{"num_hidden_layers": 16, "hidden_size": 512, "num_attention_heads": 8, "num_key_value_heads": 8, "head_dim": 64, "intermediate_size": 1344, "vocab_size": 16384, "hidden_act": "swiglu", "norm": "rmsnorm", "norm_place": "pre", "norm_eps": 1e-05, "positions": "rope", "rope_theta": 10000.0, "rope_fraction": 1.0, "qk_norm": false, "attn_scale": 0.125, "bias": "none", "tie_word_embeddings": false, "parallel_block": true, "init": "uniform", "init_std_qkv": 0.0219, "init_std_o": 0.00387, "init_std_up": 0.0219, "init_std_down": 0.00239, "init_out_by_depth": true, "optimizer": "adamw", "learning_rate": 0.00107, "beta1": 0.9, "beta2": 0.99, "weight_decay": 0.21, "lr_head": 0.00711, "max_grad_norm": 0.5, "warmup_steps": 345, "schedule": "wsd", "decay_fraction": 0.813, "decay_shape": "linear", "final_lr_fraction": 0.0, "batch_tokens": 131072, "max_seq_len": 1024, "doc_mask": true, "train_tokens": 567300000, "max_steps": 4329, "dataset": "wikipedia_en"}
MLP neurons of a small language model. Each row is named by its layer, matrix (gate and up: input weights; down: output weights) and neuron, and shows model dimensions 96-191. Each number is 50 + 15 x the weight over its row's rms, rounded and kept within 0 to 99. A neuron's up and down rows have the sign that makes its largest values positive.
After each neuron's rows, "fires after" lists the tokens most often just before its 100 highest values on Wikipedia text that the model never trained on; "fires on" lists the tokens most often at its 100 highest values on Wikipedia text that the model never trained on.

L9.gate28:40 59 41 35 61 54 47 51 87 54 36 48 52 61 55 71 32 39 25 68 53 63 60 43 69 50 50 54 51 30 70 58 49 57 53 50 56 19 51 51 41 44 36 66 34 39 39 51 47 69 37 44 49 58 47 63 33 37 57 29 11 61 68 45 40 61 40 32 41 49 62 60 73 50 28 52 07 44 28 57 56 54 46 41 30 42 62 53 30 49 50 51 58 60 40 51
L9.up28:42 64 72 27 59 40 84 63 63 40 56 38 38 56 55 72 37 24 27 57 70 46 89 49 70 61 55 55 43 26 57 51 52 49 50 47 35 13 49 35 27 61 59 53 47 42 76 34 28 87 33 55 47 25 53 59 39 47 70 53 33 51 38 41 27 49 46 56 65 66 73 49 57 37 30 62 30 46 66 57 71 35 20 49 47 36 61 45 51 35 39 45 60 62 56 62
L9.down28:50 71 62 41 51 59 49 27 55 48 34 41 69 59 55 41 38 37 49 66 55 59 41 47 54 64 44 27 57 45 66 54 41 54 30 64 60 26 64 28 42 67 37 56 63 46 76 43 46 63 56 53 55 30 70 49 33 69 50 75 45 55 42 35 36 41 40 54 34 61 56 24 38 27 38 41 81 36 51 83 49 70 33 29 61 42 52 43 52 20 42 40 76 36 51 72
fires after: ",", ".", " ", "\""
fires on: " |", " (", " California", " 1845"

L9.gate958:41 34 72 56 49 34 42 55 67 66 34 39 39 46 56 46 37 22 34 53 55 38 53 61 58 67 65 68 40 81 51 47 33 53 31 83 74 03 77 46 03 49 87 67 34 44 53 44 41 55 64 50 60 54 40 43 67 20 39 70 50 61 50 61 54 29 36 51 65 76 67 45 55 22 54 42 41 53 37 31 52 46 26 63 61 42 29 83 27 30 87 49 47 21 52 34
L9.up958:36 43 55 28 45 75 37 44 42 45 63 24 66 20 08 45 42 46 39 59 69 45 40 36 75 50 53 53 39 25 64 53 57 29 43 47 46 55 41 44 57 27 49 62 59 54 46 55 61 26 48 26 43 58 72 32 26 42 50 68 53 53 12 46 48 42 62 45 37 65 43 61 65 46 46 41 30 21 69 48 56 57 62 40 69 23 93 57 43 65 51 53 34 52 50 59
L9.down958:44 42 46 48 29 40 25 80 50 46 45 42 56 57 67 39 49 56 52 37 67 36 55 46 50 41 63 62 34 67 37 50 30 54 17 54 49 23 75 30 12 51 72 45 44 34 72 68 45 52 72 28 75 62 56 52 74 36 48 52 69 67 57 50 39 35 31 42 69 80 43 51 40 14 59 66 64 95 10 40 52 33 51 75 55 45 22 65 40 29 73 58 43 57 52 21
fires after: "\n", " 36", "%"
fires on: "|", " |", ":"

L9.gate88:35 57 76 46 40 49 30 54 30 81 58 61 37 48 45 25 19 18 45 58 58 72 38 48 56 55 62 61 46 38 40 46 41 55 45 09 52 35 46 54 55 42 35 60 20 23 46 75 46 62 39 36 61 49 49 41 53 78 56 53 41 60 47 67 66 59 38 59 62 77 16 36 75 49 47 60 37 44 55 72 59 71 60 08 60 44 59 82 33 52 59 51 60 40 57 46
L9.up88:32 64 96 33 23 50 54 54 33 62 51 45 57 46 67 24 30 15 54 51 74 38 41 40 46 78 61 63 44 63 26 53 45 54 26 24 52 35 64 69 53 46 70 34 31 17 66 65 27 78 57 37 67 49 27 28 62 56 61 64 65 51 40 73 53 51 60 48 77 81 38 30 75 50 48 61 55 41 37 58 58 61 42 48 52 56 48 67 42 16 49 44 58 19 48 41
L9.down88:33 57 54 53 37 64 31 45 79 36 36 48 70 61 60 48 59 58 73 38 60 50 54 25 35 51 54 54 41 69 49 65 19 52 35 64 72 30 64 51 43 58 48 53 60 48 67 65 45 61 76 22 39 46 56 36 81 35 75 56 72 54 36 68 53 39 46 41 57 56 53 36 59 22 70 66 73 33 37 71 44 40 37 62 38 66 42 55 70 26 59 51 37 46 36 28
fires after: "\n", " "
fires on: "|", " |"

L9.gate222:56 39 56 45 49 71 16 61 33 43 62 51 62 57 44 34 62 84 11 68 65 47 39 72 73 37 36 45 48 46 65 45 39 35 57 64 57 36 42 52 34 33 45 47 23 45 42 37 81 42 45 55 88 35 57 45 52 34 43 57 38 42 47 38 49 55 38 59 36 65 33 55 48 46 66 55 41 53 39 53 57 53 82 26 49 45 50 60 48 62 56 61 36 58 65 65
L9.up222:15 43 58 56 50 58 13 65 32 40 15 44 65 60 40 56 78 52 47 53 72 60 62 57 44 32 28 57 78 55 63 52 59 42 65 75 65 40 38 67 67 39 52 51 50 52 24 22 57 31 24 73 44 01 53 37 68 33 34 43 34 45 45 35 43 22 30 49 22 54 60 40 78 54 45 65 16 55 42 65 59 39 79 26 27 26 52 45 56 60 55 49 80 52 59 65
L9.down222:58 19 26 56 36 27 87 50 66 42 79 39 46 43 32 58 42 18 76 60 41 39 58 49 20 68 73 41 32 27 52 55 45 38 40 26 32 58 38 65 55 56 42 52 72 24 40 42 30 85 65 44 31 75 49 56 42 50 81 41 58 49 30 70 47 67 82 48 66 34 53 52 49 43 31 52 72 52 53 43 49 38 27 74 54 62 52 52 31 39 53 63 42 44 26 61
fires after: " ", " |", " 2", " 0"
fires on: " |"

L9.gate1018:69 34 63 53 94 58 64 54 76 90 41 53 59 63 61 47 44 62 16 77 25 92 67 33 70 40 50 44 45 88 22 32 36 71 34 43 69 59 36 26 55 48 56 79 51 72 40 56 65 50 57 50 65 54 39 38 37 45 23 75 51 76 41 55 27 69 74 26 46 51 60 55 50 63 42 31 34 56 36 59 30 49 36 45 26 76 60 73 57 63 53 62 43 26 52 30
L9.up1018:48 68 40 44 25 29 45 52 64 55 55 33 69 51 44 79 52 61 25 27 52 52 69 61 36 37 52 45 30 61 31 57 40 52 53 14 35 29 37 41 46 52 47 35 26 35 31 21 48 65 41 25 49 33 45 54 82 60 38 32 56 40 47 37 32 42 54 39 81 33 74 50 66 56 65 53 60 48 62 65 39 46 19 92 48 27 64 69 40 51 60 63 29 47 56 44
L9.down1018:25 38 39 50 51 32 34 58 59 78 55 36 48 96 45 44 66 47 32 53 46 62 40 83 48 39 55 45 44 70 36 62 51 48 51 51 52 45 59 53 45 45 78 38 36 49 36 53 54 63 58 66 58 45 78 59 72 77 50 51 61 59 54 57 69 69 75 56 76 35 46 48 56 43 74 41 71 11 28 40 52 45 50 50 04 32 68 48 55 53 77 63 46 48 16 51
fires after: " the", " United", " a", " The"
fires on: " British", " US", " French", " States", " UK", " Spanish"

L10.gate407:55 49 23 53 60 56 27 42 83 70 32 62 53 71 33 64 40 52 62 27 54 52 52 93 56 73 77 60 45 44 67 34 52 35 44 68 40 44 64 52 66 35 72 27 58 53 62 69 41 77 63 45 60 53 57 60 28 56 50 40 63 62 61 39 46 45 61 44 48 35 23 50 49 36 55 48 32 58 47 53 64 40 30 40 70 27 23 60 63 39 39 68 07 63 42 39
L10.up407:31 43 27 37 65 73 64 53 39 56 38 55 60 42 31 26 51 06 62 29 01 58 34 73 51 68 48 64 54 22 27 40 63 72 45 47 58 59 66 52 82 59 40 21 73 59 39 77 38 60 45 46 52 51 46 55 32 63 58 60 50 33 41 63 43 72 38 20 51 33 36 67 58 50 50 30 60 69 98 43 38 40 34 45 51 47 46 54 55 44 51 64 46 50 43 38
L10.down407:91 31 48 64 50 41 25 53 71 71 60 38 57 61 69 50 41 40 69 37 68 43 60 49 24 37 57 43 45 64 23 41 55 43 14 51 37 36 25 44 44 59 28 59 58 23 59 55 56 50 81 25 51 46 28 53 64 60 58 53 62 59 47 78 68 32 49 50 46 56 40 40 55 42 50 83 57 29 62 66 74 58 56 33 48 26 49 60 44 43 47 63 29 59 48 30
fires after: " |", " ", " /", " League", " —", " Total"
fires on: " |", " 0", " (", " /", ",", " "

L13.gate102:35 39 53 42 41 63 34 53 64 87 47 49 44 37 56 26 47 59 52 40 68 53 72 47 83 71 62 43 34 44 71 64 46 69 33 40 45 50 63 64 66 42 67 46 54 50 42 45 64 60 49 37 49 51 73 39 69 48 43 54 66 50 70 48 82 50 54 44 59 47 32 47 48 21 29 74 48 46 59 75 67 37 27 53 61 27 38 58 56 95 43 28 62 64 79 54
L13.up102:36 58 51 68 69 92 55 54 61 57 64 55 73 75 56 64 50 38 49 31 39 53 36 45 31 51 36 34 48 35 55 48 41 61 22 41 29 70 39 43 50 35 85 39 48 62 45 29 63 32 52 37 14 48 79 50 61 58 45 64 64 48 52 58 74 45 35 64 71 59 64 38 61 40 56 55 63 72 51 74 33 39 53 37 79 05 42 53 57 55 66 60 48 36 36 28
L13.down102:46 52 55 45 78 20 44 55 19 61 47 60 56 61 80 31 71 54 25 87 54 54 63 80 55 42 30 57 58 62 52 54 64 60 49 36 52 52 59 50 59 18 54 46 62 47 66 56 51 47 49 64 52 38 73 47 46 76 16 80 68 53 56 65 49 42 62 82 59 53 57 47 46 33 44 36 29 04 62 37 36 71 47 68 69 32 55 55 82 56 48 46 57 53 19 29
fires after: " |", " ", "\n", " Party", " Republican", "/"
fires on: " ", " |", " Candidate", " hold", "|"

L10.gate1219:71 33 58 49 59 62 51 22 65 43 54 38 48 43 38 44 34 47 47 27 39 56 79 39 60 84 29 58 38 34 48 47 55 52 35 70 29 66 59 38 57 28 56 74 40 55 32 54 70 79 59 24 32 84 43 32 56 53 52 32 51 40 53 42 70 42 58 45 49 83 44 64 57 26 37 32 48 39 49 23 70 52 58 76 57 55 59 76 46 56 52 64 73 65 53 52
L10.up1219:42 74 85 43 18 51 40 68 44 75 85 66 62 21 46 29 69 18 30 44 61 65 35 27 14 29 94 48 29 73 31 37 43 16 51 66 54 60 20 56 64 52 74 65 38 59 53 53 51 20 20 37 27 54 65 52 51 45 58 58 53 59 29 40 56 55 40 23 35 57 21 50 49 67 49 35 28 56 27 62 46 39 52 62 54 53 42 39 09 36 45 59 57 46 29 44
L10.down1219:52 53 52 69 74 52 61 48 34 56 15 62 67 49 48 34 54 46 54 75 45 47 41 58 49 64 67 50 58 43 48 37 36 60 32 69 69 74 12 58 69 59 38 39 54 31 29 46 67 39 64 33 53 56 33 24 64 52 23 11 37 62 31 61 50 59 39 42 41 61 54 37 44 53 57 67 51 80 63 28 38 55 32 46 50 47 52 45 44 16 57 63 76 34 47 69
fires after: " ", "\n", "|", "ell"
fires on: " |", "|", " 8"

L6.gate976:59 39 72 48 54 45 20 70 32 61 63 33 34 50 00 35 56 46 28 69 51 48 62 41 37 57 53 60 53 52 67 50 79 47 46 45 40 65 68 42 70 35 64 63 64 46 52 52 37 63 37 51 23 48 85 40 75 61 48 77 69 63 52 30 35 71 52 62 39 75 72 52 45 56 38 58 62 59 57 54 59 50 49 58 23 60 50 57 23 24 58 63 57 66 31 33
L6.up976:44 51 55 60 36 42 82 26 42 56 26 43 39 55 36 38 47 40 64 46 52 34 83 55 38 46 46 65 48 48 29 58 43 56 78 60 42 61 51 61 36 47 60 64 41 61 47 46 79 64 45 50 49 39 56 44 60 56 28 42 52 50 63 23 36 67 17 41 50 62 72 53 63 63 56 45 45 60 54 58 72 57 10 60 72 55 56 56 41 40 31 50 35 51 33 14
L6.down976:50 84 32 55 30 66 48 43 38 72 49 61 51 58 34 55 28 82 37 59 40 44 54 52 40 45 41 71 55 36 44 67 60 16 39 79 58 76 65 29 44 49 60 50 20 72 59 23 55 56 31 95 63 51 54 47 40 31 27 55 44 52 37 36 65 48 47 59 35 35 34 44 49 54 48 54 42 65 28 43 50 41 47 48 51 51 36 44 76 82 44 33 40 08 46 54
fires after: " United", "S", " the", " U", ","
fires on: ".", " States", "s", " US"

L10.gate314:60 58 34 33 51 49 29 54 33 35 21 53 47 70 13 52 61 54 60 56 49 33 63 67 54 57 39 53 28 36 43 62 35 39 55 78 36 48 43 53 58 58 23 37 51 26 55 39 36 49 25 51 55 21 44 60 46 55 62 52 87 42 12 37 24 53 44 61 34 41 51 55 57 38 65 25 31 47 66 45 63 39 72 41 59 46 62 58 58 52 78 66 46 25 23 30
L10.up314:38 49 56 47 28 52 34 34 41 20 59 41 93 76 45 15 74 41 48 42 45 59 70 53 47 53 65 35 59 65 61 37 67 37 31 34 46 26 59 63 42 36 59 49 39 57 65 48 65 71 44 45 57 37 66 30 49 22 30 47 23 43 53 54 57 38 58 99 63 62 41 54 41 61 56 63 78 55 49 42 59 51 32 56 30 55 40 56 22 65 30 75 42 67 30 39
L10.down314:63 28 42 56 35 37 65 25 75 54 61 33 42 59 42 50 37 26 53 55 52 12 48 53 35 53 40 50 23 42 41 65 33 50 40 53 50 57 69 51 61 22 14 62 47 37 48 38 28 68 52 41 41 59 61 35 73 59 40 50 43 58 66 63 39 55 57 50 49 54 65 62 19 61 85 64 35 84 45 25 50 56 55 79 68 69 42 55 24 60 72 58 46 54 45 68
fires after: " |", " ", "3", "4", " 1", " 0"
fires on: " |", " ", " Report", " 0"